config.toml
n_head = 4
n_kv_head = 4
head_dim = 64
vocab_size = 4089
attn_scale = 0.125
init_std_up = 0.0406
init_std_down = 0.0
lr_mult_o = 0.817
decay_fraction = 1.0
decay_shape = "linear"
batch_tokens = 65536
steps = 7560
dataset = "wikipedia_en"
MLP neurons of a small language model. Each row is named by its layer, matrix (up: input weights; down: output weights) and neuron, and shows model dimensions 0-191. Each number is 500 + 25 x the weight over its row's rms, rounded and kept within 0 to 999. Numbers have three digits each.
After each neuron's rows, "fires on" lists the tokens most often at its 100 highest values on Wikipedia text that the model never trained on.

L18.up1015:537506488473482498509519499518492473497479497477520513536519533499483480519498489509500466476479475494499510538541487522484500523476445470487486487483519505478523523459502530493512504497465467496544449495489464506548514523475528532504501493470492489510463458549536532534529496481521511503448521520483482518488549525477497507508454472477524483511500488470453473488499472488508491494494505508521518501480474502509485472493551538483505562490519528530468497521491505517495539487547466533504471471565512493485527511443524493474501492515497477431482528523469497533543525454497460516
L18.down1015:512487534526486486506527488444470487501498483489459488516494498471524515483502497506512530446515517442487542537487480520513514485482539507516530481512544484527474493470499496524506442548509472472454520480518512521469427502489508475476492537506508511489512484509500478484476483487507524519501543477513542532558504528482504492455512547522528516482489504463499523481488474508485496516534457518484470509466523476513487489506502459506548500487508493505493508507466580491504517500502498462464515481522503493539528502487454496481508518528502528523522474507504517549463472518467490559
fires on: "b", "f", "c", "j"

L16.up1053:478481487448517548505517522491496461518521536466538497457492517466536531523488529501512498480503490498540519511494523499480493490494464528505501507520493506545480496500526490464521475503473479458549512509512463507474515468512529517501555540476483513496527462533483531504487491509491513467494545519486532490444513477515516519530503498501490503500523490437490512515478477537497467501538486569450501504512506484470480489503489477542482447493491484493471486519558482462540489502572471517482502493507554455486481499532501514522507462488472503489487473503510500461493525476473523471
L16.down1053:523506528549482479511464489519506531448480467519477493519504524492528548444486490515503495510491511494490510483524498482534511506481477481521496532444528492487537528506448480523479504505530476499466487433506504507505492523517426495498523511510539457537503499456487493536507504500467505513519511471525473482562498548497530523476519521508488488507455495510565466511512521496502541495500546510521443513510507473504479520504477501507483528504451537520542497459513493484468494512501454524510498489509458483497555482481480509492469529487467493481527487489516489538503495487505466536
fires on: " | ", " | E", " pr", " E", ") | "

L18.up1261:547516553529453502498533466506469521487520490488495506500525473497513501518528486543498542486508538519519511526471505488500508525475471489518483491515526476531494475505493563496475522502475485499482491486529466495489494492496528474523493430487553509511466473475475483528509500449531504506485513490516461477505521516526498500498482510495533471529516517515535546531501484459490504533475565512504470520549509515499514529499510475573449519479522506465491489466520495492539478475506535507524516517474491534461468506474499471479503524465500431499445463496501517474503527489474498499
L18.down1261:534479465477510510469491495534498510517551505566510521544519568507502525495509496507494510520480504490499517451507478546523487489555485470526552521463488522464497513461468469479524480512458516477515450505487520506513498519494471461521502502540483475483506501519473503480531472490469529513530471520523527508490489504495482501514485518511484499482513520502489474514441494523479496504530434512507490497479452508542450475480463492486521458536525554528501468511479521477482501498457483509480531430479483484497530515532496515514514521495486514520521521531482493522482523485519521459
fires on: " N", " Y", " went", " on", "b"

L4.up526:497451535471503492490528478452478527502512437550514506489559491477500511511489477499477497503548494527477506507495527474526493524491515464469509489556476506481448474518527497480516522513507491462532502478473501477524495491492511488520503497499519529462504475506452533523520468478518466510490506496512499497523475542546490478514476512532479509511454489504516465472546499546482483478465518519510463448477494497459497511530506504496456523520528505552538503502583477492479506499495500466514491518524521513495515500503557548468465480502548509494458504498509487482463478488484504473
L4.down526:447533474459490495492513502480473492478515514482490523470507510481501522460495498536527500458500482510524438511507482460502496500525510499522485477496475514523520538510528458537517512489494544504523500510526532531485494454518443507489503475532487546477516510543459566505493488513476483526517538483564513529451493491514479523471499485531522483487490500490508534458515509455469525520530480477552458486512494481472472556521501503465481485450523499526538528503498488501503517520471494511526488508473530512506487485517533517476472482494499476476504537489474515468492460454505537474
fires on: "F", " cons", " pres", "s", "f"

L16.up1256:531488508485470464484499505540437514471477509519517526484511549481518561517470476482464446479530449508528491490459502517518540535533485498520518508500505472496482508464527521518454490525486466484463511476500547493541486512525498487479518514504514510478475495473450528534526482494460518512499522524486494484497519531483510523466486488485516546538486501499516516494506505492485505538494461472532495512516510542482554472529488527509473495468527565467516537495501467490484498503497547514526510541486472468489526488466493527503469528501449472465528482518461504484500520472505473508
L16.down1256:516503507512524505476526519500479512491527525582473486543512521495519483498482456508534499465484494477481460502512470518467488530480517513494521464558505533484463486474484551488503512474506491472497542514487518510505457501499463512417536488511550507447490483473500512496540539501466468517523508492485499525490503520453473513459470516518470517481518517488498514505460498528498487470519556534478482505507514443511489534521502518475510454474516508501480470483500477512477524534489513515512526469539532515494538508476504451512457487463493514478526509499497525518547483523503493512
fires on: " w", " f", " m", "w", " c", " W"

L4.up785:526523508501534460517523515517478509498516500479528508469531496477509484497510510495518510451482510508522478529476568512486480492481507447495477521507528471499510456507492455494491499478456511499506501504534531521471517513522521502549548499505498488462480535516506521524502461506471471528569463507483491430521509502473467509456517480481524470534467527499446507504520505523470499569485513514505524495524512466505498470491527475519472473470529538543492543531556494481534486462503528563515466483503486502478523502487503511512501548509488517480497470500471481495477475498509487485
L4.down785:517489491500538520519435506462508462474502461513459525489500487536454485516516478456461491500521494510488484499521528549498541542502511476477482523494470496483504477520528514490527485492457524485527504502466525480502497475502484493489536497508529515534540477474504480492442462494514508515500502484507489531532452504480492497474493529534501510496518490490512522517539514460501494499502496509475483523465507482482566482499481523493515525496563415495493495562489523500484520552491499478550492503513481546515508494525490474443451461504479494491493560501495506508510510533523520475
fires on: ";", " during the", "est", "00", " of the", " station"

L18.up1213:490489510445493532512509479474446456500507502533518559519512513490496542527478501547484505478492475490500503492472484476491482500527498531523483472508492513457534458478512555512442474516476460506458505523580517496502509504520484504477503497492512470484507513540546509496493497497495495500509476494505513513522496511520508507501518517456520440535530505502494502500500495505495434521536486527491456510472534471470481520525484482505483492505539510487521485495474501519525478544556522537531501496466506474509483460460495511469502541485518470468490483506412518489476518486481489479
L18.down1213:507481486539530538533526489471472488469505503470517509503472488482502520530545500501471513527498525479492522483496527510520490463535532489475527500488472546481478497507508551502513508441496500535503499499500521478463556491533483521490498535529520460504494516533512487521506466498477501506508517500515481496439544466458515477529567493493484506462512477475468489485478526487505470481507522502458519526490513486436501514509496480506479502504471454507529489506480481513485508471490538547551477497480463484475500493526467474530512465552513513434499504527544518461515545497531519494
fires on: " P", " L", " Bl", "w", " Je"

L18.up831:459511494450534495522538530509453550516502506540504515508519540485501496508467527466514463534531489521513503511509492533438487503472491495521544544493522520488516471497547500511484480503478496512532489517547500459533516516515497472505523489525542523445483496492472541483474447482534481493510521513521523513517488472500499505516515494490502492501518492439464503508495452498497491485530504503511495538479492503505493520524506478481474478448528482470504502504471499464478471511509471516550490509506474492473562432524486528477518533511506484530484542507469474489455490532453469483
L18.down831:507519522485517516477480524484493463508469515443486451510509499482502513509557476512502476502516519521469476484485528477520541508499521462490518505534493488500469514521575509499456514482494544489520499468503478478472483459495521513536482481438463530472520465430512510484514523520467515477487454529471542508483548525511468498514544507510490473510503482497489554471505537545484475512496502534540497488508507520479472506534512465534510506473497490515521487525467512497531510517501517466475473512527477528485520539515468527493518457484468503483537570490506495499495475481483506510
fires on: "."

L4.up409:480543524471480485491496488509505515467498490479511488470478510485500498500503560489505504538524520528470523482508504509469473477566549492509527543543492495489503489533454491425481541470489487517504466494503490463491528470515533486498495463475529512535515508503472503469541486513507516506500498460529501500489538558532511513499505489454508486507468509485519491529539502510511516509492542545497508475504440462520529506495467544515509542451507493533527485491534468484470491495484500553500516503474504459462493531475447506531508526523485537502461491488524508508485547510515464494
L4.down409:474483496529460476485544509532515506497507426482496525481506494482514489490503503532497460474494525524478482513529463484514540505508513449535467485533485499497495477520493497486458522516497538489462528466503551536500508499537464487453503511519471507493514561503477478470521510509471529476523502454526545539482484516522496492495476498485514479509555474499484477472520530533549519500477495459501522489444513540483538529525543478484501521513522498480504567502471529480510522484446492508465528466516518501491470528508456519512484493466487508499481509512517527483513455485509531511
fires on: "ar", "m", "or", "u", "ff"

L18.up80:508499453503507488503535483526470473546506516503502468509505537509499488457550514477467477527523540523513525466516497519495487518479487475472541525553531508453504521513489508494480487512486504504490523478476516472459501518521546507500487468536528471497494521514450493522541509511522512536478498515517506537509538507487487516444509488483507508498494515500473484499529513482509507524512483535501513471497515456523510549475460457526467525492469553477463470461494494527515535478505477496485501514532455502435496484451508476447510558531443493488471499497508468492477501495546520494
L18.down80:517488513491461514493528529483494498442525498508478503463505529481542498480511478501475491469516467469511427555479524509441518469446497545504486480525471478537506477516486479498470466488494520477501499526519530530505471523495480500515516549522518461551498495514505511518481507510475463461504507530566484568505517449481471484533487506499527505487538499510490512555507451535512502504545534497480488513533483514523516467559503495502509514519474483485505489510487478533532503490491509475446476490513523492478527496526492509487473493518490488494502510507552498500516482465507486454
fires on: "1", ",", "n", " "

L4.up718:493483445560526517506505479512452496460519493484489529487483472494475501508493517527495482527532504517517528466485551543509515503496522472517552487500492541500514511484501511513477484492547473491503491554538489475528507520516513473514469517502519511415554468516454522470506482501482507476516514448529533484516509483551486514476507510510478534514506495508495501492499504475508495504515528540475479480480509488479501485511489518499440488463498512492505508489468488461472487534503508457529463500548527449513529496499498503443527511497526533511493526535453465453514447497499498523
L4.down718:440466521513515556450490541499492484499498464465533499526456474497513538479484493493499471509509504537493471519489490512526507497514481506472461514495502478487472499484526481470520500485543499527466531557513494504534488490506516479469495480521512543480505499492467509506486505522452519508489510508487510467476509463541470466473503527544503505478494468493528527444492460474469534494523547479490525538493538489490502453455506476513520543501542451488539506483505494527541523561524456501485510478518456486479501503538534529504522525506502524510528484508474498473509487551510486490
fires on: "l", "ur", "sh", "ir", "al", "it"

L19.up1099:468525499546511453510536488495525511492513490478567514511505510507474520476520521487482500513502537464478521460531531496502521523520500491536476546542519519455486543496459513534490491478510496498534529511522492495515496533475531458509504494554560496468516521495495500489529484506460482483531498493508466481475486500511501505476483502471519470468460517536521479510517475496518485569480500496471431484496490503501504511483526478497513509508497513513504529494457512503502528479489467494493462479477489515424508454452508505539460537502503512484474461558503466490454507481517522520
L19.down1099:519481530529502535543492509499490490511462505489494517524512499447516534517483468510525513467477461496514478507508481492434478492461533528472520453470481480454502517476525521514514479503502492504477489489546520519514494507476462459521485504489506527485490501487504514499490533508513495476460513526493508519463473490493522488478582451510507490421591511479504478514497526489527483520498520489457497517496525532496506510510508501507472487542515490508500501530483485476492473487488547497544500479499495503535453522512538503504510499528488521499472567443448492510506496483541486515
fires on: "us", "is", "art"

L4.up1334:521505481556506505486499517484451525493503516482491532508482547501478504530512487508442489528513509490489509507513498498507490528458485490489515511514473514493471453512500472476511470454531505507556476532555471513503482536520535485507493480490511503486503518511501580488478481477522512461518504551512506532452500491566489501520522547555447492518452511509480512502564501517510464485502522527498502511517505530511459495518484504488491515468482500521469468478487479507444475485482491466519499495546521471506497508505466519449471486548499536491512493512509460470483474467504528498
L4.down1334:503503502491528482471514488480495492510488512498537507500459504553511546506479478511485499498482524515505503481488481530529478467520504542536524527488545524518484554523532480475538513463488529457440452486473487523473483508503471480511491461504523530502483498503507504520483516503497509520509495480504510456502454442492487520519483533521475498487471512485507519523505525522489504456546456522516502490499507513478502527509498490473518540493521524481567487458494493543508473459489474513534520522510543530425462527487484500501543484520495468491529533475479435502467492482492522453
fires on: "al", "s", " Res", "ts", "sh", "res"

L18.up578:486516525486512513495514510512485515477491491502516529519507528484513527487540519514536510493515458508573513529499459478514480507492445473515500526521498509477492472529473493493485491524489455455498476460523482529522459536509510509512530491488467479493474508558474561519467524498499480504491536530513466480490493495519516527473512437504499489481467460506478524524538489512506496498465515532549498518513497484464447506470500479521487508467511481503495456531523466482500469474546519516525511506504534456494512511539536508477442467534510451517476515486473496489446495512518467462
L18.down578:570521514494519502502494508483508492468465539499514514509475533499525490491491506518466525487485503469504430452522475444483542533551539539503473477505481524528464475489489454483494496523516530498471524547468464507480454522514457460489487523513488474499533509526475496481521498496517478510500499489513502511491493485481557505521498480542499502504524507504536477493517449477503559507514488504506487513461492481526447512525481547497500523523463555492469527471474523455502522494455464479527527538510500508495516505508504541495520492478487505499500480462499545506483472489529472524
fires on: " E", " ro", " F", " | E", "l"

L19.up422:516529518506498514531473495509485489531463527527524507505528522504475482475493494521511477480503520488518515516477486475485505439454520455530457480490522500462523543537472499482526497472526469517519495503491505447478522551530467496486500480467487462505474531531461521473508512467549520529520504480513502485496497522502515488486529450466519466467492466509550460475555488513479460525513506568502486496512491453522512493529515492523511516504491493548456492462498509527449495470514524482507531482520526494467503480462517493477516525534498490510436526517479478495477501469521471511
L19.down422:496466533484480479491523464507516453493529449540505534501508519495550508471504460535509500474521490483492466501552489487507489525474512491479491530537521545523500472462495495474525520453516516517485522511515527519520515467508474510492537473486478495495484540480441505498519550501518512475504521504530490524524453489498504551503501506533542504497545490470531524500459461447498537531492477470473510517550523466474529508522504471505525474502476481516458469553521505490488483500495460488466478501518490469473458499516509460484491483508545521515541509457506470484471492524516486511
fires on: " t", "as", " bre", " cont", " Bro"

L4.up1001:523522503532476457532501479512499465500500466500519516488524481489520485555512537521502530480495485514483510529446533471494465462475527507475510513515502534513500535487475516526482485500513496511512508477520454507497511498497511493541500446513562522516478464545485510480463509505517496501526540479502489468494522573548515462515518497485500477509504504504518509516516428474504454484559497494470497450500493512485509474503506521566484535460517510466514516428477506454489482475518520538483479488518499506457520501514525481489507494559483474520495527505485492512505501490488475536
L4.down1001:506485500495428515461510543503500491515485544494530527470492562547508483512457511488519429536503509488504526539516510494491477509491483521519510517519482465520546500496512500555516491466515493456524563522501514512473503496504480540501502536491449498513495496523563497478476513528499478463520433483541542524506492490512497500529507470529473484486443479509489503507491516500488536504495485474438482518511509518530486487469510512457491491523495472451524494521526517506487499500527468529516488490490490497513536475490474460496477539484503487522484534461475539518511479467509505512
fires on: "er", " being", " office", " to be", "ugg", " –"

L19.up396:465476507507464501516508479498513504506455502475517472538546546511531530455508500510483484466548494497501535500506514548508490544439505482510473480536526502486525484498509539523501495508479519500478486469493531530520494489478538503503443485491538473479505483509478481468513460472507457485520516510496501499502497516453454498499438487502519480473497520513530475516458490489466493505526501518484499481514495490534472535522487512537530549488523513515456531464494519503502457497504505540477487439528517529450525488462473495491487546501487474491437462531471509520517529498507510458
L19.down396:473506500494475451507512499488517510484559503509483508544471527486495487450502490549480515475492541511517487535539508486486467493528515491507507515475546528537491517483504507531517487476525532537477522511525469506486490485452497512461527575517495435469474525518469478495506518477494418518477511490503506553530507482535497485472518474486494495515490494506503498455535507461466518492509473515522522528484485519528468447513470443553465511512460508513505475518504504500533516490500455495483496495526489496488498487486528525560519512532506475539479512483488490512487496489505540484
fires on: "1", "b", "em"

L18.up134:467529473472587474518504478490493516484475513527486527454551489499530520509479506541520490481514511472496511468460513509452500484492476504490485520503537523526477496517490464487505500508454481531487459504504500493529479520498588466496495489495515458520501511476498509509466470525498529500542543474520525490505512527511492496498513517491473484486524456461517521503498458503519522515494496513502496520452525510495546480526497526548504511441492479495566499499522498461437506489537524521492521527520495493462534489483498487495518520530481479454500485483520525467504502460515490448
L18.down134:503471486510479516492482541508502486483512458519488488537509504499518518473503470494492525522499487509490514476488527458537506495479499505497550507479471481519499507544466428461505451584455505511482486484477507519490491494512464518509526488500508520499502468501536511499503501508504482476459444558479483497513482481514498507516520517501561531454524470503540497485508568504480469482484522503525494529528490474530499461492533474544488479495497570517496492489512506532516527510503480456524521511508488503488471482547552485478473512509499500541528484506471504485477544480443511486
fires on: "A", " N", " E", " ro", " New", "p"

L19.up419:508533518475495464502527517498489521496485534510477510502532529500505526494509494509479475508482512482491513507465478527494489512520466468502490526522547466513526467468487507470400473497477498497527447475533507518500485502511495500494515492515529541484526487570516516471510463449481514495524504519496436497504519519479546585512500513499523515537478480487446497524506501496513484501486498535522475506479516488496511532514508529511483492510512508468524522524543508518479528454540511528509519497478521479500537440460466495486519496517483477511457500503480512529498470443497494452
L19.down419:511515494487488529421509509523490494507479532499486478485466476503551479582516513461506496464493523512478413492451476516530518482532473508494480490501521497545491469461521495513529523488515506559483471533519517520454511470477485505497494486475478498500512506486528474461525511496506472513496460489553493481525516488499496506483529492502473515514482519518529531488482506444521481479458498548521488485484520492502475450545496550484494497497481504480498502500493521511505500524519475512531528528509558475537499480499495497537488445467482516537532510510499545505504512468502488518
fires on: " St", " P", " K", " g", " G", " Sp"

L19.up1061:503427470498497473473491467497495505494494483532503539484544481515452516470519487506454505501506553510515530484459519514501426475507538504510515566473512480517514536478524520491484492470472501490506515503496531534542488542516542510521481500491468513492498489504499499518508506481463530514466490486517494502480504508513517540473481476509526471544462547471493482504505507493528496508450516542492452483471520503492509480548506528484444504478436507486519478482489508493482510451458500492531496474502528488511562437489519543491518488487494495475526533526515503514498488503508474512
L19.down1061:470492504511500485487512503512538496512488508461515500522505492507446469524511441519517507500496541478558457482503531497483481478490471500509500492489486549562494496504525508497503530529465469503467493536506488497491433500538508480512508539541509455489523490498469489516439515437522481467496527541470515479529490511483489476545523503492487473504521478518508488520539517535488505501510494502512505511445485504518555502482509460535558471497517553512496514526502508529467420526520473482507455519487475514554519479505510498488500504483523465525510477469490489491493508479506485496
fires on: " S", " Cl", " of S", " Sch", " in S"

L18.up1195:519522529483501480503478503531467510566486494520493492516501594506517533500483512469474482488533494497513484492463534459469490541486501474480520503512474504495509485506473543518475478475472501457523495520497467527544497509513513507511532509499515494453500545531499513483497484506516503487521518492482481537521515452516482538508464497437503444554506496477449531520512492507493509514506489516474500484499484503493513536530503450516508495480456534483494510516508485512520541452537484470497473494530433494484483446550463525500511550475516505483467519479489513488466496503517511476
L18.down1195:471475487533491521482501529500507498516471485477505523534512475496477490525523477484475477491452520506511498533494476509519516456482518528525492516454521517528480498490531467483503463505502534458497469420484510474498502479478528506518469527490516538530483498450479492500499512538518509513471525479509525491464479536501506494517530499523516521501510516499484488475515553524461477497473523486525491518432548468477462496455557512505466519463517437497546525502501535494504441471517493531507553494522541495508502513510494475525472520549509505538529492509520491465535480498500518487
fires on: ",", ".", " km", "th"

L18.up330:518462472521533469480500499472500506536485519454472502470571475514521521476510533478449492502516494532502497487509513542491508488520470512506522489509476462500494475505514514509472495508516511485510550523532541459502495538483526457538490506489494497474478508498468467498444510461545491456523565512504510545525550521500528549447479468502517502448488493502501481510505512493495534509478523502551468504503498478489507499545475495491476470482518463493543473493511503504480519476488535513502507524515479518471547456470510554484527533480476523508499486508486498470478451520498476493
L18.down330:494450573523502511492528541491506450510483495527483516548455497518504481515475460516503482498469509506479517469504517484509499519482507490494468535507540509508535557489513481497502487479503523503502538486484452534486470484515467526499504510535489503496541440491479478516519480454501526500540473486466490465492458499517527450498471513482492497531548485500485522519510520513511487505457494512461516532473517537498452493512495489497548512514509468515518498491460498511507523496468493523522544480491525491508528548500452465491492450535541496482475512476495438532524506551481493497
fires on: ".", " War", " Hol", "ir"

L4.up140:545549492486500499489497501537509515490478489488508511455496555490490488506503557508529485541549489450499481500464494506464489485487537480514529515515497508479574477511506522481506541507512461516500500477501540468455502517476490491501509525531475511495480475532536499525507486543505515505504499475471480448491549520476480497519484450445497494490504456472500491482522458532536464475517496543523533518482490490487514458509478486472488498515478486507510503500489458471537503523536513485503495505458540475512458492493466532551518484510468517427477502510498510495519517465465522490
L4.down140:493543511519481508522530452486462471483466488500490489479443537485507481462541511443548494493536507464507530493526531473485520490509527517521501467491463462483484494506473454515507495503481536496439500511520512525470503510522512500436482525525558508526484510452502503506498523504517503505506478451460469510474525532512531515472508466518487508520547490507532496502481501480531537507508513507492491482523481518526470487466519507467484501547492509532551463486472519523521505499528512509454505471492476553505511484474507501507527507496506518472496492534493498534469466476578499482
fires on: "ar", "u", "P", "z", "co"

L16.up1103:543498506469500464524475499535449488501533475504510496505501498452518469536447513515507509526517457480502521480525464478474540508504498516486535465512495486477508507551523516490496496526458492441515484499515527528509488490566502486476500527510524527499468515539488492493486506491489483522549512516491501503493516514519499537534464504461493529498441502517576501497499492486446466528507479517450506520476477485505495513485499488493517500474533506510528486498482485477504505482542540521467479526514491500507526467516563508510507525504453477445456510513485479447494485512529443481
L16.down1103:510475499509504497489497501503509542487502500490490504481499531484509463551508503464531484537491513534513488485485488470535502467518511518483474531485475465495501461452490487500510481497445453468487490511482485492561548480523492469479494501486512486501516531516517488477508500500518488502477503494485511516506553469502523508471520539484468538510506534522475465462538462554557536491474536466499503465509517490504496472473478528465485544468504496441498525497518521504522491504524524476493525524481537437511499502523445510487479515500491492474533568526505530533480470562490469523
fires on: " rem", " re", "e", " se", " y", "ym"

L4.up663:516509489486513511487510476507461520503436523497473530497515484481482510476517535431478493518545490503464538515522527508508548532506460456482528498553497517506470516536465476485514510511505482490553478458486461498493505500483532528509535480497534505480480529543502508510530496502550516514432502503495494489494492525537535495445446479461491490511481549515544490532486487489463494503507514514496507429468516499495476466471494502491537493457515475549462495478546513464483516506515503528508511504498470539498511503478499528463491499538495510501478494501498511498487491482533522469
L4.down663:492525542460512477502535516477537488505540529495508489483482507475503487500499529501489461511485477521541502516499476495523493502452466527500470500462489503519478527524489507519494490484530468571509528505496489478472520442489470543531494529521506517512520471530483502519513515522490471498493559535492518441530515471511475537537474487465495493512458504452491490476501526470497482516529502529508501481472509519492492502518464464476466553524482483543493516534467518524505472477530508490513509497472549520500502486463480510501506519446487434480493523539490528443513479486557494515
fires on: ")", "/", "F", "f", "$", "ip"

L19.up1004:503488505480467444504484506488463474489453505524526502512560512483496524512496557489514485478482505500492492486468486511511490513509458477541500524543529494486503505547479471478530556471506471468489487497488470518501487562503512516538528496495506507478477478508460504494499496481494488489500539478478480483505518544503518509549558510506515496516504419493520486525484485503492481500490538500512476534448513506510462471489486513516460500462520478484536495501514526459513482507509492528527494446525492488505534519522470518488533505473475477511531506459472484490460541488488410497
L19.down1004:494497524546523534487433495488486530502497483485480478503491507480511501510492530451509497512508519518522563490514530477538492472486450490490500507474493462490499503518478462436538555496479505510506558472486486493497473507500489522493536517498482531500480500495481524508543498478487492551500522556523479517523454483537524515527532525506501518477485438481550526538513497502543498484538463563521517468482559493531497500475514492495504475475466522502521497496504469481486462505466457515497514532492505494477490524476477526480487501443498467488489476503521471465486518490492524522
fires on: "A", " E", "E", "O", ", E", "- E"

L19.up485:480503509462486542503526447480505484521525501561516526455486485526498517508454517519505535495488531522498514473462530486481457490508506517505530493466514451479513497534502539474487484488479466516547517478528484506474512537513476507490482511514521481508531493511531504540498495473514482467561514516475516517523503509472504513513486467504533529509472492524479509509508491499501479505475516514487490509496500462462471517457519469511476522499476498461485498519545492482480495494519519567538508518511481460475439415491486503522479525552481504463438504467537516516462523493508479514
L19.down485:490508481511482537472519560501510499513537510495502536511487507492475522538500443501486491484467479500464446498480498512524463515496488477511489469451475488480520478453520508498478507514511496567490533480537492506520558494542479468530477495509472497504529481514493504483530490530479516471472458542494506484459542488523508500525531477505479478522527503490478532498451534518525482468508477527517509500539514539481485523509475545521528525522537495494523522471481484467507534506524531506492465539510498453500492499424479485505528459466516473455537485496502531502511508478508473523
fires on: " p", " P", " L", " Ann", " John"

L4.up1353:483503484484480498528567505436461485525475494529540558510493475500501492536479497527470481500467479521515471527535536544473491522493463452518495525521528517486480473510536494489512476513497506489539461503538493544504541507483507503535485520473524499474481489490528551500458451512536504474490499465505504500476496469535473493484509527490483529541509527443493482511519491504469539489486534522480513482510489507509435537516517496515491468482478505483462504469503476490492506537479492500498496500498522504468515446532494545504442480506539520491476474527491499464504465514477535487
L4.down1353:475511519491458490480529500495505461474493492478519535509528530471526505508504472500476494483557498509460537476475526484433523537473556510511493472464469486497517525548511479481469501504526486450451456467521517514513532507504494500493446547494483530442526476497537498499490493533501491501458512509467429470510483451478474520539468529553501492493539520519510484505500513482491519519503525534526481524498523480526499488480470507530504501527497511471549525514534499496465521480468498491487540501517488494498481477492496494495548523483482505548502501520530510508486500548473492497
fires on: ".", "0", ":", "- •", "1"

L18.up672:479503489490503507503507460538540523460452503505507522459495490519503527490537490471504546480503526478501508514504472515503505518514554495502501507508543500520513513536478494539503483503476468484499488468560500503467497527499510466503438534508506503471536496517520473495528476533467509502507475418495530512494500517546549471501505548479471493482491512543556445513520514554556493501512478537531471488478533516512478514465495517504514509514499536487509492468502526519504496437486532539469478470485501511483488509498517482470466488466485515467448487488495491478490495492458487532
L18.down672:456484494507507494485506520501534508528484498464517491537497489529525516482509453487490520518512530473504468531484516484517514471471504486489542458472475516522535511475537443473507555479540507507478508501492475468486461517468494483513536496492532539478487495501496505452482535494533483516525504508512480500546482472508517543487520481523482510433518454477513441479448506471500504499466509515486506543479489494473480496511526538506533471456488481471549483504502504474472551490558482530511536534503456505483508488505513486510499507505476515474517511531501521446552522506529520474
fires on: "us", " ext", " disc", " am", "um"

L19.up558:530493460458497480511532510477471513503475481501506510496526564448527520526473505519486501508494514492510507523402503499489487470542510473506514491512558493507496466482506507485484457464467468545501444461546527511456510524500496531488510506522495491448497518519476509518512452507508464508492524519460482496492487455454499514534509497494486527506492545473462523505493502508484520504484555521492460472473505483523522499496503498529482528487521509470477544474513509493552513510511527565490502474513533510507536491513511507514539487473481500473498513520487513468491490459496464465
L19.down558:479484499479531492454510540470502521502461529502461463492503483522511497490533534487487473444481474521507431502511531523473489500483514500533446529519500520503537455477488497488506436510533532534481527532484513520504533513500495514494503472530491528469467470504499497499527498506474484534524502508496500511529481509510540539483518507512501477502510532498495541520489470448484518527498496534474473538482579461478509492514484542468504419490497490478507521504500474505525493499497473519514536486508533490554515485454464495471472476480498496519521518518503527546510535503510468516
fires on: " W", " St", "por"

L4.up244:496486478476476526498497510518513523498516521527546536535476490464513477463518567508468527512500471495530493559518507519477503494519520503530489541460520484506510482516498475483521479443535523533510504483550500522520536547504514498492501443478520547465483444514471489494511487468493495484510486483452518496480480513513456516460520505494489578499499506531509484491529481508449477496476533538471522503523473489497475494493500500487439480495492448499516498465495478495554474498499525487510442490482531506483467495490501511510526497497506562507472474502526504481542513491481495519
L4.down244:478516548494500515505520526513501494529498486489502455508499522481515526479434492504467540464443520483482495466521517510456487505485511512514485498459535489531498490537519519466521493515503489513517469481509473504529537502519473493484458511477478486470526530496498506490510523497507518536478475484458483498500495554519508503478522501503462494470488468489473562534511486485460505489492515494477554515508511499481482514524406514495501477501474473469492532522502549485470534465494514512506515499473475522546549523505539484531453520510469580530488485519518513525528483473489516495
fires on: "all", " however", " However", "as", "e", "or"

L4.up832:527535492504478525484465468494484483483477481492509522431484497522483524502491546496487515495469513501494504520513528489468494524507490486519513533503484514480461446516488508512512537437510486426518503511525494517521519488496495512503516474465487487492545499527546499486518483508501499445477502471473499508473506507508520542535515530517477529521494494508469542555487502491502557476466525512520486509465481517514473491488523493514490534503483489506443514554549518504542515464473503460495476504465499462512485490482528519491488493538515500529412530507519444497542503486501525489
L4.down832:497514540499522501491469520471467511480502529489495507530451492500503485507517473480483533520473487529524553516497469447499477516506550523500503451553520481442474498523526531532531506491487479496450517580491508485475511482484510513478504493460522501531465515487490490493497541473508496467534538480441505506530487451455536503506515466516493481508471485484468461472500511510502459492490491560516551499479511516519488543467520472476507518521536485459486488493491468493492487511492493513498478492503468521548530535543487524501484511489519526495483517513507510543532473495500460499
fires on: "n", "N", " |", "ission", ", with the", " for"